From a checkpoint of a small transformer trained on Wikipedia: width 384, 426M tokens.
MLP neurons of a small language model. Each row is named by its layer, matrix (up: input weights; down: output weights) and neuron, and shows model dimensions 96-191. Each number is 50 + 10 x the weight over its row's rms, rounded and kept within 0 to 99.
After each neuron's rows, "fires on" lists the tokens most often at its 100 highest values on Wikipedia text that the model never trained on.

L5.up1365:42 54 40 65 42 46 36 32 27 49 56 61 50 55 56 63 60 49 47 58 57 56 55 57 40 42 57 40 67 53 49 61 54 51 56 48 55 45 58 44 68 60 50 43 50 47 56 59 65 52 50 56 52 51 50 60 54 56 41 68 60 55 45 42 44 65 62 65 55 53 46 42 52 29 35 48 50 48 52 47 38 44 38 32 64 46 37 46 58 50 53 32 74 36 44 61
L5.down1365:52 43 71 42 45 39 51 34 46 49 45 49 50 49 55 32 48 39 55 54 66 44 50 48 41 66 44 44 40 60 43 65 51 61 45 28 43 38 39 48 32 54 56 54 52 42 21 52 60 51 53 51 53 24 45 42 47 42 45 56 55 51 59 45 19 36 47 57 56 37 50 50 48 58 44 62 43 45 40 61 35 58 49 47 48 42 47 67 45 65 30 48 69 55 67 50
fires on: "o", "an", "i", "in", " Di", "c"

L6.up1159:58 58 44 59 49 51 48 77 50 46 37 39 51 65 50 38 36 42 54 50 58 48 44 46 50 45 69 54 46 43 55 43 57 43 58 42 45 51 55 45 61 55 56 62 68 51 56 33 50 62 65 49 50 46 68 36 45 55 57 45 49 44 60 49 47 55 72 41 43 53 42 55 35 52 26 43 48 50 64 48 34 60 57 48 51 55 43 52 43 58 47 45 61 38 25 49
L6.down1159:66 63 48 57 43 58 46 62 49 46 57 48 45 73 43 48 42 48 47 63 47 54 53 50 42 35 60 54 29 62 67 52 45 50 39 64 45 41 68 57 27 59 50 43 50 65 52 34 49 62 36 41 49 56 47 50 68 43 52 64 52 57 71 58 57 39 54 59 56 57 22 57 31 57 37 40 43 29 57 27 28 43 54 49 53 57 36 43 52 55 53 40 64 50 35 40
fires on: " H", " of H", " \"H", "h", "- H", ": H"

L7.up368:39 57 43 64 37 56 44 59 59 57 39 60 56 53 50 61 38 42 59 52 49 54 48 25 34 58 52 70 53 47 41 43 61 49 49 66 47 62 51 55 63 34 39 56 47 44 56 52 45 63 50 59 46 42 55 52 48 48 49 44 74 44 39 49 42 42 60 64 52 41 44 53 56 17 51 43 38 45 34 62 53 65 51 74 52 63 35 52 60 44 36 51 48 67 26 58
L7.down368:45 65 41 59 40 59 66 38 54 51 66 61 56 49 51 59 54 39 68 43 48 45 49 31 35 38 34 69 53 43 68 49 55 49 56 54 57 62 48 38 59 45 48 27 56 50 65 36 45 55 43 53 22 53 67 62 60 35 51 43 53 51 51 50 32 34 66 53 54 44 55 57 57 61 42 54 66 62 42 57 48 44 38 46 62 35 52 50 55 56 64 47 50 36 57 47
fires on: " in", "|", "\n", " | ", " ("

L4.up1216:54 62 54 53 59 63 42 51 52 41 34 66 61 53 58 54 35 44 47 50 45 57 65 36 48 43 51 56 30 48 57 50 52 57 47 53 43 49 66 40 59 46 39 37 55 50 54 50 45 62 53 63 46 51 41 58 58 41 43 43 64 50 50 61 45 43 72 57 59 49 54 46 55 55 53 42 47 52 39 44 38 57 53 68 36 60 61 52 27 56 53 58 43 43 48 54
L4.down1216:35 46 74 69 59 63 43 62 71 61 56 43 40 31 67 64 58 33 45 60 72 55 44 66 43 62 51 47 55 63 23 53 63 50 52 51 67 51 46 60 43 45 46 63 74 37 58 43 49 55 60 57 42 38 68 48 54 53 31 49 51 52 45 48 70 52 43 36 58 48 34 45 59 56 52 38 58 61 65 67 42 57 37 57 54 50 57 35 49 58 55 50 54 53 69 38
fires on: " of", "0", " | ", "ing and", " in", "s"

L4.up445:52 50 68 43 40 49 48 51 54 63 41 48 62 36 59 53 53 51 35 50 48 74 49 46 54 56 64 39 52 51 47 52 38 45 35 59 55 50 46 44 41 46 44 41 61 50 60 47 38 54 46 52 31 52 35 49 45 49 54 46 37 63 49 49 60 43 55 44 58 54 50 44 54 60 64 48 44 46 62 47 54 44 49 57 55 56 42 67 55 42 57 45 52 49 43 52
L4.down445:26 47 35 50 37 72 25 62 43 52 71 54 58 60 55 59 68 62 41 44 43 48 38 50 45 65 52 30 53 48 39 58 26 56 61 37 45 46 53 44 40 66 39 51 34 38 48 63 52 41 59 58 33 22 33 29 45 49 61 40 57 54 89 48 56 47 50 56 52 44 61 42 46 51 41 56 65 58 47 50 51 56 48 50 56 53 60 42 49 42 42 66 57 54 61 42
fires on: "1", "–", " and ", " World", " –", "7"

L4.up716:59 39 54 55 53 51 50 39 49 48 55 44 46 42 57 28 58 61 38 51 66 52 61 42 49 30 33 63 42 48 52 39 52 40 66 52 67 51 50 63 47 45 66 52 48 47 77 55 65 50 53 77 31 57 55 60 49 48 74 52 54 44 52 47 48 61 46 45 51 57 65 56 47 51 74 51 62 65 49 43 55 38 58 40 52 37 55 61 60 66 55 43 53 34 65 49
L4.down716:58 47 57 31 57 56 59 20 42 69 43 59 64 61 54 55 54 36 58 46 58 49 47 50 52 54 57 55 60 54 48 40 61 56 41 30 56 63 49 47 31 50 40 52 37 59 62 44 51 54 52 42 66 36 66 62 56 44 51 56 44 52 46 66 33 50 33 43 43 57 45 53 62 37 43 44 24 35 47 31 33 55 68 50 42 47 43 65 40 46 43 50 53 35 67 57
fires on: "ag", "as", "ad", "ak", "ell", "an"

L5.up131:57 38 48 46 52 47 44 35 46 40 57 68 49 55 61 45 61 39 47 45 39 62 33 39 52 52 52 53 67 62 40 54 60 59 40 50 54 51 47 46 18 48 44 51 55 39 65 56 41 44 26 45 36 41 48 42 83 57 66 54 45 56 44 54 42 52 55 68 45 53 47 50 57 51 48 55 48 53 39 57 41 64 42 52 44 29 26 45 38 56 37 62 62 50 46 45
L5.down131:41 63 47 61 66 36 48 67 56 49 55 47 31 52 39 34 58 45 44 34 38 58 48 45 43 56 48 60 74 54 36 60 45 56 44 54 37 48 41 33 27 54 47 46 52 40 49 55 46 28 47 41 51 47 21 50 59 31 47 36 60 51 54 62 53 57 61 48 40 58 70 65 52 54 47 63 60 50 60 55 37 65 41 68 55 48 55 52 54 44 45 47 58 59 49 39
fires on: ":", ",", " (", "k"

L6.up1442:28 56 66 30 57 45 54 52 44 53 60 39 38 41 52 62 43 59 58 51 45 46 39 74 29 60 50 55 53 48 60 51 60 53 54 45 53 54 58 37 33 44 67 44 42 45 31 31 56 68 57 40 52 53 46 35 46 31 42 46 39 39 51 58 47 49 41 61 49 44 52 51 27 85 33 67 61 42 43 42 47 47 44 65 63 57 43 57 61 53 53 54 31 52 50 54
L6.down1442:45 60 54 52 32 53 50 44 57 40 48 39 52 57 56 53 63 42 51 47 53 37 51 40 53 59 54 60 60 57 32 41 57 57 58 46 43 50 43 54 47 70 45 41 51 52 59 42 58 49 43 54 62 39 40 41 65 35 50 40 57 48 32 49 41 62 34 63 72 40 42 57 23 71 55 42 56 34 67 47 47 63 56 58 44 40 65 52 46 45 59 42 47 72 65 50
fires on: "\n\n", "\n", " record", ":", ";", " |"

L4.up1254:47 53 67 55 26 55 42 39 47 42 38 29 48 55 48 52 46 59 56 43 54 46 45 65 58 54 47 63 34 52 60 42 64 43 51 56 51 54 63 46 52 43 66 38 69 52 30 65 53 66 55 45 50 61 46 65 47 38 39 46 34 38 67 61 40 66 56 47 64 46 47 46 47 58 54 44 57 54 75 51 44 37 38 52 40 59 50 54 50 47 43 55 53 55 33 50
L4.down1254:57 55 33 39 44 43 56 67 50 53 33 50 54 34 53 53 35 59 64 39 45 64 51 59 62 67 55 46 54 42 44 47 51 58 60 28 46 38 45 52 53 66 54 63 48 36 50 53 68 53 43 31 49 55 51 46 54 52 71 30 31 42 50 53 49 41 31 67 37 62 53 56 43 39 41 58 55 50 50 50 37 61 66 62 53 53 59 31 68 29 52 46 54 60 58 47
fires on: "\n\n", "il", ";", "ul", "le"

L7.up101:60 52 40 80 40 55 48 36 51 54 64 44 45 54 40 47 67 41 69 58 65 55 67 40 59 51 57 61 41 40 61 52 55 40 57 48 47 55 52 49 52 58 64 48 56 56 37 59 51 58 58 49 62 44 55 43 50 54 57 39 58 48 49 42 59 45 59 61 32 67 46 41 55 57 41 37 57 50 56 46 43 44 51 47 43 62 37 50 52 51 57 47 38 45 27 33
L7.down101:40 40 56 56 39 47 68 50 55 52 50 34 54 46 49 48 43 58 55 56 49 59 53 49 63 61 48 54 65 68 56 54 44 52 48 40 53 34 51 44 67 40 40 50 53 50 48 37 61 40 39 36 60 33 50 33 35 47 59 55 39 47 47 65 46 49 39 53 66 42 48 49 45 43 39 36 60 48 55 46 58 55 40 43 45 58 34 54 31 59 58 65 68 28 73 69
fires on: " H", ", H", " | H", " of H", " D", "H"

L7.up1027:31 50 36 49 46 60 47 46 39 61 38 56 42 71 57 45 47 36 40 60 52 44 71 64 67 46 49 60 55 39 54 53 43 40 35 40 63 55 55 55 52 55 56 51 45 60 42 65 53 74 65 48 61 48 47 56 57 52 60 50 61 45 46 47 24 59 54 43 42 55 50 31 44 60 33 55 43 54 68 55 45 45 49 43 55 52 54 44 58 59 48 42 51 52 46 28
L7.down1027:44 55 56 55 54 54 47 46 60 58 64 51 63 67 42 37 55 54 56 31 70 52 45 59 51 36 65 55 38 57 49 52 51 54 55 39 29 44 48 41 47 41 34 37 54 55 49 48 59 52 56 49 43 26 48 50 42 50 52 54 52 52 52 45 30 62 30 51 60 35 51 52 64 62 39 63 61 45 53 50 44 62 36 45 61 36 60 46 64 53 42 44 56 34 39 53
fires on: "an", "en", "in", "ar", "ing"

L6.up1437:50 58 29 16 62 38 62 61 40 61 59 49 34 56 56 60 28 40 50 58 66 41 59 32 61 48 66 51 61 54 51 42 61 44 66 39 65 65 59 38 39 55 38 49 45 55 49 49 46 57 60 57 42 45 34 42 45 50 77 40 48 40 42 35 61 44 44 58 59 56 57 56 56 34 52 39 50 64 51 30 45 38 51 52 55 32 47 44 53 41 51 65 43 39 65 47
L6.down1437:65 60 46 59 33 46 44 38 55 41 61 40 46 56 62 62 48 35 64 48 44 39 38 48 41 70 58 37 38 48 63 38 38 55 65 62 68 43 33 52 42 62 63 46 46 73 51 57 52 52 63 44 56 69 42 48 44 57 40 50 41 53 37 62 51 54 53 55 48 46 43 30 51 38 40 51 54 42 56 65 58 55 69 37 59 28 40 71 49 52 57 50 54 45 41 60
fires on: " ag", "ac", "is", "ag", "ad", "at"

L5.up1503:52 51 52 38 49 45 64 47 40 81 55 44 57 63 53 43 49 54 40 47 65 59 46 33 61 47 46 57 70 52 56 36 50 47 51 48 60 57 56 67 44 38 50 64 58 38 49 54 91 49 61 55 43 54 57 39 40 60 48 55 43 38 53 43 63 32 47 47 54 61 52 63 50 48 61 56 43 48 27 53 63 53 54 66 54 39 53 46 47 60 41 56 35 56 56 50
L5.down1503:52 49 43 64 71 64 50 80 28 55 49 26 55 47 46 59 61 41 55 41 62 58 51 43 57 41 58 73 57 41 48 48 57 40 39 49 54 45 60 62 60 35 51 42 41 67 50 51 59 57 58 37 59 48 56 70 40 59 37 63 41 44 49 51 50 31 37 47 61 49 56 55 55 42 28 39 47 52 49 49 61 42 33 40 50 31 58 43 48 50 52 59 57 38 49 63
fires on: "ag", "ad", "iz", "ar", "az", "orn"

L5.up212:47 41 48 46 34 40 41 49 50 53 42 57 47 51 42 63 56 54 62 57 46 54 42 46 58 44 32 41 48 40 49 57 68 68 24 47 56 57 46 48 51 35 27 36 50 41 49 43 47 54 43 45 43 42 47 36 40 60 59 44 46 42 33 46 36 57 65 28 41 51 65 47 52 59 59 47 55 67 27 51 32 54 52 56 26 41 38 38 48 52 63 42 46 41 54 50
L5.down212:67 61 38 43 42 38 57 51 40 53 26 41 43 41 35 59 58 55 47 54 45 67 42 45 59 37 46 49 57 47 56 41 64 42 49 35 45 56 69 47 32 36 42 58 52 64 35 54 47 53 47 37 36 37 41 22 41 52 45 55 47 59 44 59 59 45 44 50 45 44 51 65 50 57 50 65 42 47 29 43 42 48 36 47 54 62 49 40 54 30 45 34 63 43 43 59
fires on: " and", "b", "k", "ast", "u", ","

L5.up1225:53 43 43 60 57 72 50 52 61 54 47 38 59 47 50 43 47 28 48 55 41 51 62 46 50 60 63 45 41 49 46 50 49 42 56 59 48 73 47 48 51 58 68 46 58 52 39 48 49 54 45 57 40 48 49 29 61 60 30 60 63 57 74 48 31 46 38 53 27 64 52 74 46 50 47 57 61 54 63 60 57 48 64 41 45 55 61 42 45 54 61 42 72 45 63 35
L5.down1225:45 48 61 56 45 38 48 46 28 48 65 42 45 57 52 41 62 56 39 47 35 46 50 33 54 63 53 55 49 59 60 51 54 58 56 47 46 43 64 28 56 43 49 43 47 53 45 56 57 54 51 50 58 52 26 69 44 73 65 52 67 39 64 53 46 46 50 45 46 51 40 47 59 48 42 54 52 54 58 69 55 49 28 48 62 61 74 32 55 46 39 61 53 40 50 44
fires on: "er", "ar", "en", ",", "le", "yr"